Weights of a small GPT-style language model, trained from scratch on English Wikipedia.
Size: 23 layers, 5 heads of 64, MLP 832 SwiGLU, vocabulary 3832, 30.3M parameters.
Architecture: RMSNorm before each block, rotary positions, no biases in attention or MLP, untied embeddings.
MLP neurons of a small language model. Each row is named by its layer, matrix (gate and up: input weights) and neuron, and shows model dimensions 0-159. Each number is 128 + 32 x the weight over its row's rms, rounded and kept within 0 to 255. Numbers have three digits each. A neuron's up and down rows have the sign that makes its largest values positive.
A block is one neuron, or neurons of one layer that tend to fire together. After each block is what it responds to, as a language model described it from the Wikipedia text at the highest values.

L10.gate229:107141145108123142135159161107117106154153186134186178217134128079058145155106162161138167106124144155096131131118117117111147115118117150101144160102072180147171160095125165107138074144153128149148109078150091127089136212154163180108098137095092058154104126102103127093085053062112148123097112066163109212090140098103114176136109118122108160076168100140133192113079154167132115108107182055072155174153132138161107150119111108086140120113164129173124168162150158093150113106122139
L10.up229:105121139132140088160167051038077079129114036129150124140146167114117141100091169157176093073130142127100123125151081173160141131124144108137090140083179105116185152110151113100178069067107155099097095139120165152112160170162137114163089144127112160168095110150117126129087083080074139118193099120143157167074090175148096147131087104076090152149091091098086158151128102137106144096101126104117118116133117158163120157112136153096119132119157163173156130141096108060167094133136081
L10.gate283:065167077167150141123096157183140140110114143083163152163127127120073113118103145110116129123152091092118152150137106148189211154127122133136135118141113137127140210147143108063155112119141138134180095173147164176139167190186160106114123158176108084078095105105113097116087184125108125103106152073118147127167135119106178112097082143106131146109140172153082133154090164073079114126145182162088126179117100132130105179104140193151156124135117115121162151157148185152109089142158179
L10.up283:112105083136229132193146090126180059149165107161146088120107137116130138113080151165137097159117168146190097099126164120087103110109087064160108137102173196125133148169048120075155121123122126068120108141118113120082157148120104100144155134140100187180100142128117134154110138091126084156147114139078095128052114095150075114149087140085071076104134120067131126225141140068085097115113150102200159101108086167165127123133097082102145122034132112094152154102101106160138165105130081
Final pieces of a clause's main verb after its subject, especially belief and speech verbs (believed, feels, insisted, explained), usually before that or an object.

L16.gate5:114176136038154092064089218124071110151111107192128151138138157128121170093130111101150140145132163111153121124134079111141128131158106090127084149122058096163168124166114130157111159143159109100139125143094105161158115171176171138138161133111077111085114167112142073160193107123143203119131048075062149089135128110124136098112088160141099093139113074140181099146138155110094088109098098122118119128090134173138112116188091091143108045106207149122121155156150140127140119089088097
L16.up5:148071096121152141183095079121087160115121078157071062110173117095131135175093129135111169130132113147105123148088089133150118107174080168110104135098142153115106110099131133136167147095131131118082128147092147144102128197057174142152115122208112107108079149094120142193141094141097131152130184110159131176131108144151163160131147068080140116155124136166163182112153115068161158132147161121135126158150146140106106144133118109113151121159134115134196083155109107134152097157151173
L16.gate41:150123089100108122110093217091100194087155115110118151132139163116176129195103177152160088107152143104103115097162117069128113179090109100152108124163114093099169105201155137124142109053116113050148117137126163107071131162131123145162137167099095098147078112183122136118138154094156143103129031124168108127079135133082174150164125094086067141168112155123148153084103126080115157094139109127116073137131130124136080128168169128088100124146163164098111140132171089125111134124094125
L16.up41:092129106095119087123150177161103119125125191121108121195147192118068089174118110174144111128143104184143115124115076065091131145107147085213088127082104135116147162093155172113015134117196104101177122124133087146171132184128137120114112140070156124094104094139203130156120088150089122127093103139140132131115132142160135141151112118108042138110131178106165135118159133155135115156163064130147127122170136124135114103107144117104123146098129125056152159140107189136190111106158159
L16.gate160:119148128104132064171099159126072145127072186112128107141166125131165146142111154152104134106128137134063130123083137132158104151156077139125085092065109139117150141101135151186160095126129171117123141137173097137102103111112122174123133171091130138117117113157153075154128112143156134132143141161139088164116109107076134104142113062135132143064166166113155218080098111144124158085072157091156073175076123143159130067072174076180141097075149105123133208141142142129112149094120156
L16.up160:150139187132121063155177125186074160177169132124121107099127157140164141123162111122127147122149109189160107127085176115141137055121172202110163154162107125132156170142128168159128103092090127124083052121156121138138105185092103115135098079217138107133128151119133160158198116166121172130147147110091133106145115063090185107096123129129123148189116148178204149102126091162110083123082100119132127095075119100163099098126075113157163110093122169144133150128109108071114123093106135
L16.gate451:144037147166112130088168176121099086144162160128125113078131126048075145126122165141158144162165108124089167111137132159132072132141097165149142109161110129128127106133134124113103146095099139110082123092130190110166161128061135122088133100123139101109149141159184104140117113154228136127102117106074175106129200104085155163170073144138104137100139183135123104077121146121077129091104123086035149131110177120183172071114129088123201088097109165072141205134090097082139161173141106
L16.up451:184140115102108115107111169189104117201093119177108132115101195125074106138090147155144132182129131107201143102090147125087158107147149168093086108143090130094132144161135119154100075084162152149031125170160169181133060175060139115088164122144135166114075127158131139111077134110107159187114106173126143115131170119077201152099125157165165148080128116155119141130121096117146111136105190152111148185101127149111081088119095194072169102114113127175076101164127111111132144136163129
L16.gate687:133100146094110142173064099194116105112062111115123106114180139112122091150173148127124121133130116158094105131161119232132123126140094150118105173095076141101158174191085102143159158091081143158123073215136149162163090111126119059163108112160133140160149097095165102115091112109166137122093128144158109141112124182199105138125139092085112077126131122108103163051094132104181084127160133159191162142121149115128141105148123101134114027095131088154106162081143084132143105113167131
L16.up687:112043091115122133166151103107099134092119102182146063143127152091098136147128100093101110166183099167175172093154155140177164089108115131181105170089110120160136129147091156072132129131067156098139103156138148099155154139131164131153112070173128131148114102163134146151066064087174053170058105151150047070128063190163136129118106104125135213139109127085140127155113113087153162101127105165133106147172062098133104112147132155054131120122154099122100105149155093126148108048153128
L16.gate739:157049091090158088093127118127147107150137108177165163136152188142118132089085211129171174102143177076129130165092121123084147085171071106114150081214072126147148132122130103187158116123136101113161105145107095119136168153138093107186104172098186175063130176078168102119166070119124116105089102114094109143126094120119201095144129164111135050093125102109086144048096202073149115131071120152160148159120133149160077136095064148116097082123162152139109155115158150123121084085073159
L16.up739:117089128112155161125174105122155151068142156101135126076154091144086100161074128163173094093167178090101123152071152042134095132127116125133128079152120192115166114178096181087147133124057129112158135126161098089086163198089091143124138134135093147147107120144196147117147092149143189130073125106137104087095124148118215148181151065135135124149100104163180206080120082132075133132158185081108141123034101084149164119082163158137168132157070099119124155102109071132123164135138091
L16.gate804:160179050140096130123084160148190115128088110119058103213142172086142091106134103138109135105071135158177082095126103159103161134227147161089121160091081167156081152166162097187165183083120185069101145060106173139100123161148144086139192158159120114104126161190237143143101190113165163081111089123114134116158133074083138100176149103172135107133111126108174105074117158125134132094105048100116111175163161111117093120147121160160092084173128122132104134149185126130151082112091113
L16.up804:116145098135141106144076097152166143050112125099134125128144080147104086150066163119167154140101139178138139169137108062123108117111138123131113104164124197114160160198164099165063091085128198085108117161070110092165102189162172116122122119142150078127121186185134148150102180146091108150154135092179088136180134127134119114073182149135107103165131101090075127127154134092124128095152129123193145146091157142192132081120177101147153187109144122142168123072061177149081156166101104
L16.gate811:121142106139122110185147134113129163132136130123075100153123144092095116131144082132121138118106152140156089088079132146085133110155106184074144182130139068131171182155153152113077152166105151100150105113088089156107158091148177123061099075174059107107101134135100143103172108158153108111123166135071137179155159117145081124145084181115058149090111164093119122154114072113136155069108140098114129098153107131080114133127158124124147140158139119161130152080127139064175052177076166
L16.up811:142136099148078180184152168126188156155100121125130089079080076151131106129164123200081117135146154100102129116116085096112142154153157116138147115176106072162101123086155133104159090134132106155137065119166115091118114131189092091138181174129165171129173129157162138142105174132164153148148098170114106118176116097067124133093114100182082141075120171093134111127155116145137184166088128128184129176126103155184171152128097090132152131095104123127099130121109177153084096175139155
Tokens that introduce following content, mainly the colon or opening quote after a speech verb (stated:, wrote to X:, described as follows:), plus noting/suggesting that, appositive commas, and line breaks after headings.

L11.gate157:121141113115090062167114149146184136091178197099166120174115121071083122093125140155169137178141140126089159122124119146098153186135178148148081176160104127153098083083166095129124145099181128101140075129136121126193116167150135185164137127102111139084129075128118128071199086133150125089100188173163122092175165146149125134139146156134155137141091132154103166140105171111091138076096129127141142129088145086100077186227108117119111123137148101069121140097159145180165160146163115
L11.up157:129136113155167093118140098123123166157164128135120121082133123160092114157139135111093098186124147112137192120117122130092123103090141094162116156105173140070190184090077150113134111151157083085131094097093190128185160146111125137112098106093149126134155112145109145079130089175110163140152095138059143060135140095137163111129148171160174110121122097177129148138113084124100092122140109114159098088160094129100136153086129194201106074083121151133087114153169146159130132174132130
L11.gate338:143091157122103090131127091092142112152149078105100122142174080131082132140115140065099101087157129111121151157118117135101100124087211126175170133136087130129114131167143069106156156109224139107158113111068098115135087137152077108149129109116138155101114096193082153161172045139201123116136092090107186107168182133115069145199177100124124102117135074126120069043129150108141106190121140121146130109162140073098121151137094193152147137146069141107165130119153124148165102117118145
L11.up338:169117083172112127101097145130125153094120106113125139145115101219126142152146124100144132141136125119145113160140094143155116068155115088145131113169103154087131161088090127069179144128080120120160166169129146093158144212115093181163184126149146138117135111127165116101174079180118175168121138084109164066175119124141143141149161092114121110109141084128101081084117149157131144188165131143143144114107085104153177156070168113088173173070094105141098116088080124092099087132127177
L11.gate416:165156105117142170126155131216081107076125111098144126146172095105094117132151139115111095188180167110074140111140125124126148130105141156063080137109094120169097146083112093176122095173144143092091102091138120148168113069131121089091137096122060161141152156061083171115163082125170050117143158088111142172101050115129170172144155145119145205157133107131133188193154125135154144112096176140183131144226182108128176106169188061147174140162132060134159094125127134118138144108117086
L11.up416:159100132161091133158124118168171108129113164143132156094111099099151171152155147082082062132098096086077080177125084128102124069114127069150099136146128132159131116119202111096127167096097109176112146137165102162148070084138098125111094085146066112104112107133141109141157106092116057109080113136111133155089087103100108127187096134140128161115112121160091102138108110115157181114127133139058106144136091118123118113156118097159147151127136086118141175115106146104163098180110109
L11.gate526:211098127140150107106164138105168127136133203098120111118106098095081144135142157086131123130101039159115167113113177160078163141141172095142115146098092155168142147130122185161148143099142157076098128159097106157134152136122119125191166140098110184104167125108137139134153075149162104112116162133140107075207117128072150120202143175114189111142127149161142139153122145150106121095161148150173091129114158132122144167167171156106093128145127096071136165126152116134138155092170130
L11.up526:146123110100186135089145153152128176098107141145112127113141132073112129132097114129133093149104094197149159119167124162093129106131140118117141132114087113105125207090129148151113148131074106085177131158157187166133096168070177098118131132109118175140110124104098101110192142109126159175150154143086135159162129059052141136160187172214195077139170064132100148166078154153101115090135091113148122181143134050169053161140151084139120085130145129153145114145115146072147126157114116
Plural suffixes on count nouns (ships, individuals, satellites, vehicles, comrades), plus possessive apostrophes and some stray article tokens.

L11.gate260:155096184126105166121100122173144099120093145125118145114153133088162111105108127155137148120170059160111141178164137144115083184123040200107170132101130110134169087115136077112119136082147128137196096117143139127186116063160169116184225142150153149106168133150125099123135159155149150096126090130105132101102145172115193124125157172092175104065102145155151157110106135070117156151099109162134096127108076122110093155150074169163091158170125017117136161147083081109165121157138096
L11.up260:148032119166119127089160077148154113116123145096149086098116110087142172103100063092124122143074146087151147122140212143144117088105083143153099176131145088149166134154174194180159110091115087139092130138090130101154112153110159104198086132108156134149081124142092114128094116125149167130133123069198123175134063143114125154088107148126140167061100176168114147156174111138142095176151119147104147112090161156077110095094151105130066183148059139101146132153131186132100087121149059
L11.gate271:118123127148144142144067151102075118099138173194093167127082170069123127067105112120166127070172084089195187167118128151123158115100158145131160107065129109174144099122126137148176142137148166101096126082062107077130136131140168139150128113141103130112130195124111109147116135075157123125108088123107111112101143083116120124158123100129071102134185143152071159126122109136130167110070086120121154077155130153185112180127149124147104120157098140127117130141119106131160118113090133
L11.up271:119111125188107173098107125129111180150173104194097092183156122152090127109087108147149128065199120139143120121098154142117166128147131079104133095112061126096066158133072139136076110168078188173187098128145089163129140109127124119150150175098146161121059170116142145133150157143112091148117173097112137185126127115088133136134109108130116111110108165142185146086149079141079160092175150188113091136119115165170123110141157135156098133155131119124062185114101131138127072150094159
L11.gate389:132097130171150127089092127134117130130114142108178182130176183088126148115113088117149095137108078100073089161127077104126111162130051069055093132086128177177162109121157075094180109108174136145157146158106135144113173098189105149151116124104111092137121144150120126161121063060174097131116159069137128161173121147147166095117139146143102102130114140109126117107162098133092128088129104153152088055115135149189125104146137110062163076104171146101171117123150130124125048107126110
L11.up389:150111141136155075138089114101125088096158147130132146144149184115024118095143097170170110111150081182080068149148122125131088156111108138142075096163083144147178054146148097102111101143099151152118186091127128132135100108129126075143147079178153099161108108144133130172136174149158123075085149102112192131124107138088144122083111089149141117145143103116081082123129123086098113120158096181113114115130165143079096127133094130098113127092133119069114180119136137133116061117101094
L11.gate741:162125116152150231149141146133127113130133134144142115071093127153148087171126065141150108144086168126146071155101116164140155164091109160124155175116073087095082179052164134084155169204165064104115120134087134131204118149152147084150115128118128178104174121138089045173134119037172124062151126099130088126138180157155121079144149119101128195140179140139191092084146221130144136148109090129143150133135126116158087114129157094125146087107155150085143129181094143140158122159150087
L11.up741:158137130119169164105150117183096110037079115137146136112137219159122132142148186147133104117086115115126118190077122112141128188108165114086103152122070161126153172111142124108114175148048184164114166158153060107099092127093092132157080189146200138152157139105099118120122130082151156141125095070110100122127128154199131147102163106136073121060075091126153114092099149113111099196134108156078142152135159102146066109120130107120136133133128120104102109148151125095128099190115109
Final word-piece that completes a split word, mostly number words and semi-, e.g. sem|i-final, twent|y-two, n|ine, th|ree-cone.

L10.gate515:080149145142121116117047137145151154124146132146113092147170160109125074111148095092123127162099052149117212102160108165158128074103094122139146193156133167188166039082144128137122133089137122122111091166109095132087099105112175117126156121211059168153151096107054111072148128120172133125129128132132171115188142133100100150133166158135178085125104113104143110172102150176161179143127135142188177143152111134069131168237092157154157186146080158120128118168190139147129145138125160
L10.up515:121128091146162087110068160049166174160108170145120101175087098143150160081084096128148226112137149096164149117157070129132094152139085066114123111110130104172128076174142173136116073157090114091102173160160168118160153109146095142119184106112161092136073079162125095111063136128162122094136144071194164076109151172093152113129118150163175063081122151122128159113143166137109139188140146134086156102160095130122142115192133140149102156112159071098147068142205153133104104111106131
L10.gate593:147159123172175076175103156123162167110122086116120162186098122103148071080105092119132119137099129088156179128147158129158119129189175142164175142087148134063171154147159175172108144110109063126107115083092113146172107159123144105133142100092121135120110097117135092148143079103133172154158107114105149090114115063111116127104099189152165149192134109076169158167143148102163074079132138132134141138128091121153164155152115107127114123088171131117160120117176127161203120120176113
L10.up593:104156155119180140113123121143149126123119155140139057101092132083126152139073122092114215172107169163132173104122142160121147169142140112093111158096177108193105083185098073130143093088128114104099092172156162083167134155116098126117112122152102171149129083166119165106145121107139132095085139144089182101117132132078170104198091134065125119153141110109134102132223064160147113148119110131147080165176132095124111138173106164162094088089069135123094110112103144145117103061146097
Word-final pieces completing plural nouns for groups of people, such as child-ren, citiz-ens, par-ents, passeng-ers, plus whole words like children, people.

L16.gate180:136106096164134181158086108179169096149180135119116126088113118199143067104162128141134117151122133113143171130076154148168089153168122139141119114137117123120144139120152147171132146177164158116112171101154190143109171139100157109106139128155081118075133075130113174144154128100135123079082102188070171149152138104150141158049126121127149080107177133085145155134097135121129116170064127115096161084170085158063181126176099096092129152144137112095132120164104096141111109136152167
L16.up180:138159126137190096150136106142152134143111112114093179126181153166151128137136088169121121096085094032170136153145072136219174119087100115095156139115133128142107099103139144062098101128200115141113113130152130109202146103144125147127122163164132153176123163084120150116112159139161091082145162117170188101126097071145104136137106140095114072137105154178109151134173103115121145152161075074156124155134141110075159151189108124121133128147138142102151127166168088167145118215104077
L16.gate192:103190098126081154154099141149171114183101173041146160116075121133063108145122127109108125117088086165128130134117097133149177118178120139080139145186131107133110141123107131170124109089122154167111128067158112175121158084132129152101130140172115141085141106150114144161149144106151045164162136141148043114134172144115125162146179154115085061130145057148155184173099072101163166169164109116096173136090061121116142116112093122148118191103097160101115105112183187159118167140121168
L16.up192:118121122145100106136108167086139111121140084080122144128108110083161119103143108138167075180101162085146168155126104155229191137128098065136085152087148170171128088132140082155039112133171109106127137035091139104156167073156145133104130107136111161197140088203121198105163165086087154115057126128073179147160153118117141090066171170161094075097115128103135176138110123134140069125147151146172056078095128136136125069079180139105124145188091114088148116208091150126083155151154112
L16.gate273:142119129135090151126091142156096087113163136118153076113118201082106087160063136057111099138102165074119114101155189099132156145127140057094156057122121136147137062137177139100094116078107123121171211114067177150099178116111112185106134072120177135125152137084133145103144048096168097075081128189118130159133122140148164090119138113154154136151121149120135098122137119122155093134090077117125113138140148101151102113121095162069130120118136101095125102169140128098114130109123137
L16.up273:115135119134204092089163094125194144089101123105105161119086158145176164158146120130120156146140087101123121186132128127157149121105176115105138130144122083157095111131165121111084101162160155125107159086113151162119105163100154114133129103151114144162157132063124113159103096147153109080129156109095078136111131093154136132141133145087118137159125118191163119165080134076140076100138124105115140099067110115110126114160137151162146124102101117114198087125118120127112137193123123
L16.gate347:115120154111119145145148087145186134142110160142136145099147079154129100086156154152179134117133166197120077175112129118162226110116134084110183116123130084098075121121138117104164190114057101119176197134165151163115152081159195129196128132080140127094122091154086135160093132079133191114097114113081174116101104115123099072087110117096177130120130142183169163077102174116142183063145139170138169108118120155122076100123135197119142106093169158100132036104132144136163110134184129
L16.up347:130144060173106104150063112087069150096137105131081103152113129153151089140148085132140168147188108161066156114168114044158128156121139125086112159061145115161159133073129144083169124150152106134133105080064134151121122143129141155119107123127125079136052176137084115184177185145149169125132106085133168110085136127143154103092085125162203101139148100142129108140099139151132118116148121191132089128124100181158077128144159085169089144140132146133159165131175127143098122097105151
L16.gate414:096126163175185067093119124111142118148097171147119133119141119134137157140135179115137117144179151148151139163149115138134148061114158121129109152092123092084176158179106088110194134049159096168170105135137119139106188144090067198168119126164123132100150091085109126075129105180133125110143129089078147062114090150171126128153110138151144115078134108169155154123118045101163142143143102145162033101162113091096116128166156133135086130103040188081127120132136120120072118083175122
L16.up414:182078167101181154114167131136103135145133141123207160159171117105082163074124185086139124152066112147121136136099130192141153133154184151108120139075078157085121102135086153090098125112191084176152123074069139097185183133137156149044154124141077161104159101143099142064103099198106061177127147129089111134087172102140111101055140160125116125118083149144128159094076089156127116084125125117137121045115174111120124127072156137170109134132108094066079102157123164149117123143168141
L16.gate491:158152192143153127122141175075140172074139172101142152150136154095170193130135108159138150190173106141128157133125160189211176113165137077147133106110099133145166058127129163200126117087146091153106115139151137129170152112160161156133171107155117102057122175161071169142119146120135111111091166092127137126150163146162177119085166111115175127123179120124155179101183139163147072109124113122115110118164146173096096171141071094168156117090151126156132139123114183142145153162173161
L16.up491:144134137117180128084158179071134122133097150110080124121114102175106143084121117129119118160186104105107098132155097112138135153152125132176108140153112091109120141113105152144104166141170126138148057095178166081206148099125132120153121156112134111142106145120094122179097078113125176158184116106139149136146208143177115153204089135140127171068146033082102158182135125211111098088161115129126100112111129157070077157154159108191096116119111155108164095128102133148127090081142145
L16.gate636:155109142139132134095092104107179169135104135124189198147144126190184132128125147109119144088130110118164050127098109109157165106177054191112124086136102118107162086074171060144178120111137167116190122135118098109139119101136110132191144106121100155152181172166136135104137154148098129094107104127141105131117084097197147184130154172121097134110148138146175087129167165068100214169149145102117100125141071127171165089098082129148060107128141121086171063128116159152169104141099152
L16.up636:129136092131117102170135116148138111113075100116155140164134134148132139105139124147070138123130095118132175101157109133160211121172104142057137123128112151112118143118163119130139064165144123176168118104135154132074117137149198167178124167148112100136119144166183085162157163112129038110041137108097111111121105126128089076051178181146114098173134100121170156088097097109160145164118125089165127101107101074160160155101130118194173114122155155134124178119119151129169144163165120
L16.gate639:135141120138127124137152124135124096160094164111083089104071144114114079087142095154123117109137110157169153139207162114109170104172101056086190125190171161127127153148125164158123125144111115057143167093158137154109095134211105121161142142133166131130141147107097109140152117144112152124047100102173139120115115137136088138110173110085154138162138073119154099121170112126123155219166140187193109176184063132132119162111065118170145109130122148115150163081131140120107198114140164
L16.up639:117149140121139131123168095150120129094121128135135103064168097154175125118196121088167111160155138162151102152155130098077155160129134162113044121168123201122120137108162165160064086083117138146093150158092150139124134155100101041107104157137101170135206140094115146225130126118153169111125113190143099167086114197107122159114204145139110124089120131098085122151055187159103130180099173147153174124116126176096178128122153189127112109107113150096128146118069143114132160199191112
Quantifiers and small number or ordinal words such as all, one, first, each, four, often starting compounds (all-wheel, all-female, one of).

L16.gate28:118157149137147180086103104092145116159101188110103170055164100158157121154107085150150142138121117008150072119180125123175164100147165120106104122176125143111128117112118147156106130130110153185106130155146101114110041153118097133114170117172112077117148116090091158167167127105165145052143151101105116153100046170123092158094104096166108085107048159118081097163154136180110119156141091162117143106168096137140169097165111138127074151079139072149167132128105151106115110103125141
L16.up28:115141171105137098148150171155118105140133189150102068127140096118100186144183134085141158139134125150140192165099129086212082136157204092141165114076087141115099162095199172100091093153145108093175160131119095154119145160153114123136158135171112103098135108151127098119163090113069123161186120124156096127106179089105114140129082145141122090156127112110099114068111073113130111131130149104186160099180100084099125124103137190080149170118095148091138155107065029091160215184106134
L16.gate110:093084132083130084085111161095145155145147116107151175130149070094079133143151134114171155106066128112145086138056122093120132104113105093141101125150195177065126153113115153099147157182118133114116172128127145121052164171128129086080084141137090060079108118159107157105115160130092101084118184129114169135078131131101101116099151148096145126111160078093145141096134113129115152125090064112177155155095160096156168182123119108191129110109077130101122104146154142126061055087151134
L16.up110:115141099195121095140129072095126083062141174101156158090100115117139136116120139117131128106121134132094145123090140160135078115129163144166155158089141114131070156129080106125141112176082120184099097083057108107150141108160143108113074159123099167118110133136127153110119138143106162168132153140130162176123160132228141121098096145074151106113164111149100159165143134134130100146157154150091134102137140068111122143176105071138125180110072148131140155120196096078081142117080140
L16.gate367:098092171117122109133193057116122132146097195113160134134093143099179074196104098138103139149137158118146129157071081171161138131118120094118128161146070179124164055130106119131104065080149086097109107078188129128065104138136171087124153164146102188162200099110142203094159095112111120101094088157069106114126107143109099187126130122161108151082150103107137138100100126169179142113099081116120136133080138128133129134176124107092147103151070114101092126115082209137083108156183176
L16.up367:124103129082105099145124133119122099108111143138163079159179116128157082148187163165113155117109113161130131170165116137171088152110056122170084138120116142148110077167115127124073154174166090155150180145136159110078113166172187083139142098132159176171172124098165159130143112100089135127191124112040116135091115101113146079116095175097151078107109199151078099063126117067168080166095098105123140111147122149216115103127102077091090163108157124172163100107178169113086109126167126
L16.gate369:096115099112104192087105135161147141119076179098115166195200130121115104122102146145133118156170126117110127173124131080127106190113171144113139071151140091125170146113058152122127132132149120140087160155149175158109130136148077196128125150124138147107150160114081116121137139087196159084111145136186090090125128115110129078098169062128118117121133185124079128111102111070122240121091149101174126136195104136124100139152119148119095104137094136167155207145153152137081086123098099
L16.up369:137127169095078070064145131115144081112204097140147151163110214121138184124136172102107125073087127210063179154121143091150120151139123154151175086173091091131133087072108143120104133138133089193128104097136104182146154145125139144095106103136061110131085176071101142118114160138091136094155161106108152142139191137151143161123149141079136119136082175093121132131084114109182154114064094146125131115070110119130110144111086116125117209113079124127125158125132090124115123160121189
L16.gate375:183076132140123162107116114150104166149123164104117157125089130137098041130170153092169118144111183173120061135116122095130162091086153110147137123168129141172158167037122137101075121176155092135092155140084148173113125132135161109162085141159103148126116151144145128193177152099089105089070159111068120111144127174150157156136070182091147157128105153131125116140102103131146116110107070165175197149155045112099088105149055124056119131100102101123095142101165143143186155121204113
L16.up375:102126150094116155086043097111188123137147206117053106142157131074134161125132124123148132145120110096149153132126109167102150109143094096040122132060101171157135174152122136099085175094076094107097102156152095148110130137128141123118097128132108114132142097120079147131166075127186124152102161122170148123112123133108114146150131142109151125107082148140090121094149140099106106124148134125100171153133168122099117094132084151167182122161143174126071178155166143124140121103099132
L16.gate452:123108148116080141151114045100095152126083162154111114090150076148154019173085137161067138129127155162106152133151055109098169087105117194119101097083069109101129113170127083127097145143118154149075075184055097119172152107078099129130118147076090141164083157148117176144129153134117066106138188109127132066127179110100110155196056132147105097093160105150170105109107123148132100170119138094108130121064101094101157148110114159134122153166120131146147110110200122104094115143177139
L16.up452:150063078105100121127116170133095116141080037125159114163101166144095141141143135122141183158167116123138081129157113101084094087164132114141101053146146080119033106145116162116115140091134132149156096106155133077121134139125115105123089126111116137138082036149195075150127100180111103072133132101185148087133121095129078116159129119148143095086080139138120112142091130109174142162116090136126143158155173142168128132174178165142094092097132137159060183148102119126088143136137128
L16.gate472:165127110174072113100133100102168053159134095115092164136106176105124118087116174140105176124183122096168123098142152136189179106182130088122139054108127145084120115089112139097167106144109076093098138123137111135159157120095108161132131133070080111119103089165114198162120179168155108073111185150135122098141148123147136125149097194165149152106121165154074149098114139123160110144176105162188147171093131125154131134104100138102070126096152137064198133122096143135189101071110065
L16.up472:120138126118162116197149067082135132107157117200166127105102130077074136132121116162116171143194095145099168133111148118098140161108108149102059086173098095073131122133121086118124125145138080134068096127131111118151126149173164118090094165139109113096103109137075076106140144079124130151104155153165167120167136108085158157079149149154207173102127124161205122132096145167106166095088138101114116139149123168128182159156116103167123085091135193056123122136173105096103135151123110
L16.gate759:107112116115138149114103156161157077134115064083134125149142103080094141129129157098128161157109131097146105123111173113100081173081149110162101134145111147119119160141093079176111129044082124174106120152076156133111214143174183057101153126068098148104119116090126118205099129185114098140134132143171177104080185186131116105092104124155179171102149113063114124136111132113104121140087136103152144215201088076135143144117117089089135078116196108210100133131100149102097134123112130
L16.up759:052105110144150122075092118138132163131114099119160149110131142139107158118142165148115156108122120099075117101063061152149111091184125104117180149147123099073089145101101136161132056121114098150140136065108129105123138144090158121142097221168055071073076114118115120170189140175117147101138127164143105120105098137138127128158161079085128073116099120177176128122087150176124176127115086147187169156167089091085096141127053152119135065156136075123141133127148121084063070093159156
Fires on apostrophes inside words, in contractions and possessives (We're, couldn't, Blunt's, men's), plus some mid-name word pieces like Weaver, Uneken.

L11.gate8:114197155104101142142098141134133086121154132129186043138136103125135106090145050119149146090082199078132131065150154114107191152145175131137142165089093165140114157133156153193118139130114155122180104086102157163113112154170093187085168121080138136069137131123163152130161139092067116155169151080174119141098131163127105109151107151127133084143160091150143120119105088124123066120105102147150207187092025082140121113166129073139134150105134149097149159134079119153069155073143119
L11.up8:101180045133129081116089129093153151169080091139098130082118111077084146119136074180101051083136144178118148193124122142191116139173143110135138131103099150159141100154121105145104135198130135161100095143110103122189104119086068125166121067173127132136139138138114172121134097177118120111110198183144140106179130129133064138175108131126126083116102153113091120126119158061154131150134129192105133134109179201150132131122118126142125127114074168102117139115086102093071109176200150
L11.gate198:128133075144033042072102168145138176147134152177173020089065104151115130128090119107167092152139198153122128143148114179088161158207138125168107190084134150140121194089129131105083152159125136081156106152110131131139103126085187118125191115084142162135126072164115150137094125108112143089152145102142125094157154124132106142182104099117129081112121123151095145101150134149090152075132131107123146152133111130122161085138118104151158107119115152066196139133138106157172138125099090
L11.up198:130139097144149128171114136170122143145100136086173145090094182176086102130114122141109138113152151142092159100143119180068137098131126140172058127100095140175168161116089119182130143105127109078143088107153088130187053113145192169137170140130099138122136099147144092109132167111158084103085080191131119133120060067081106126178173142180143112096136103145118156150137117134193140145153080158118131149119153150158075117140140108071126170152127169086137067098158181126150145140101138
L11.gate307:160103136171161057130082127129213127088075091182147116181116126132159144174147103099055118151112170121147069096120113096099105081146068117174118156146125153168146136154169175111081126143106162069174150118115104129182161087150155092164143134118146091106161087146105147163131187100125150129099127076164119154135134122155086144129139140178140098141110132098129120147107082089154132161066069101148131162175135131074145123132171094120129133160114137160116171130114115142090136113190117
L11.up307:120142098193075107118158065202138155112156113120131128155129131099149124158179105152149122122155138136085167112164189119107162116137121104143102130081099103128135167112078135076088148051163135159154136081122114156167176085115126068184094151123127114140106131117136081122144095073147125125164162154165159115208153080100177093143105108114090108079087166168070120106090129149054081125097135149163102176111110114147130084137104108114091121169132126122047105109150089134150071178192161
L11.gate665:114104092149174074132130067069126143135072135154117091086136134168154166177122106148120072161139189112088135145158132159139090184100134116192143207181182113142129124165118121115089131111140112098123109099150144130168164101114112130190147125134147079163128130151117114091063148099108156129053169125134098118105075148114066086155126110188129130107064140148140050135108125137109140047122105121166071152156165152131138081138166125153119115125111140115138181128154098101114077104126086
L11.up665:138174099166058167144134133168131123122122175099148076052100200118150124092102114134177083195143120099123106134123147098133151093148088097204146131122132121191183146170099163164120098137074106129096128125104103192130114157117129137156131137096190127096073146191121140103105075087080161128147136097156046146202106110108099140151151143116068108095147193150147118127102173147066076142125111179088146133117125100118170118107140091124066113199080149112134119134107149133113094177110146
Final word pieces that complete nouns for a person's role, job or kinship, such as singer-songwrit-er, te-acher, min-ister, s-ister, act-ress.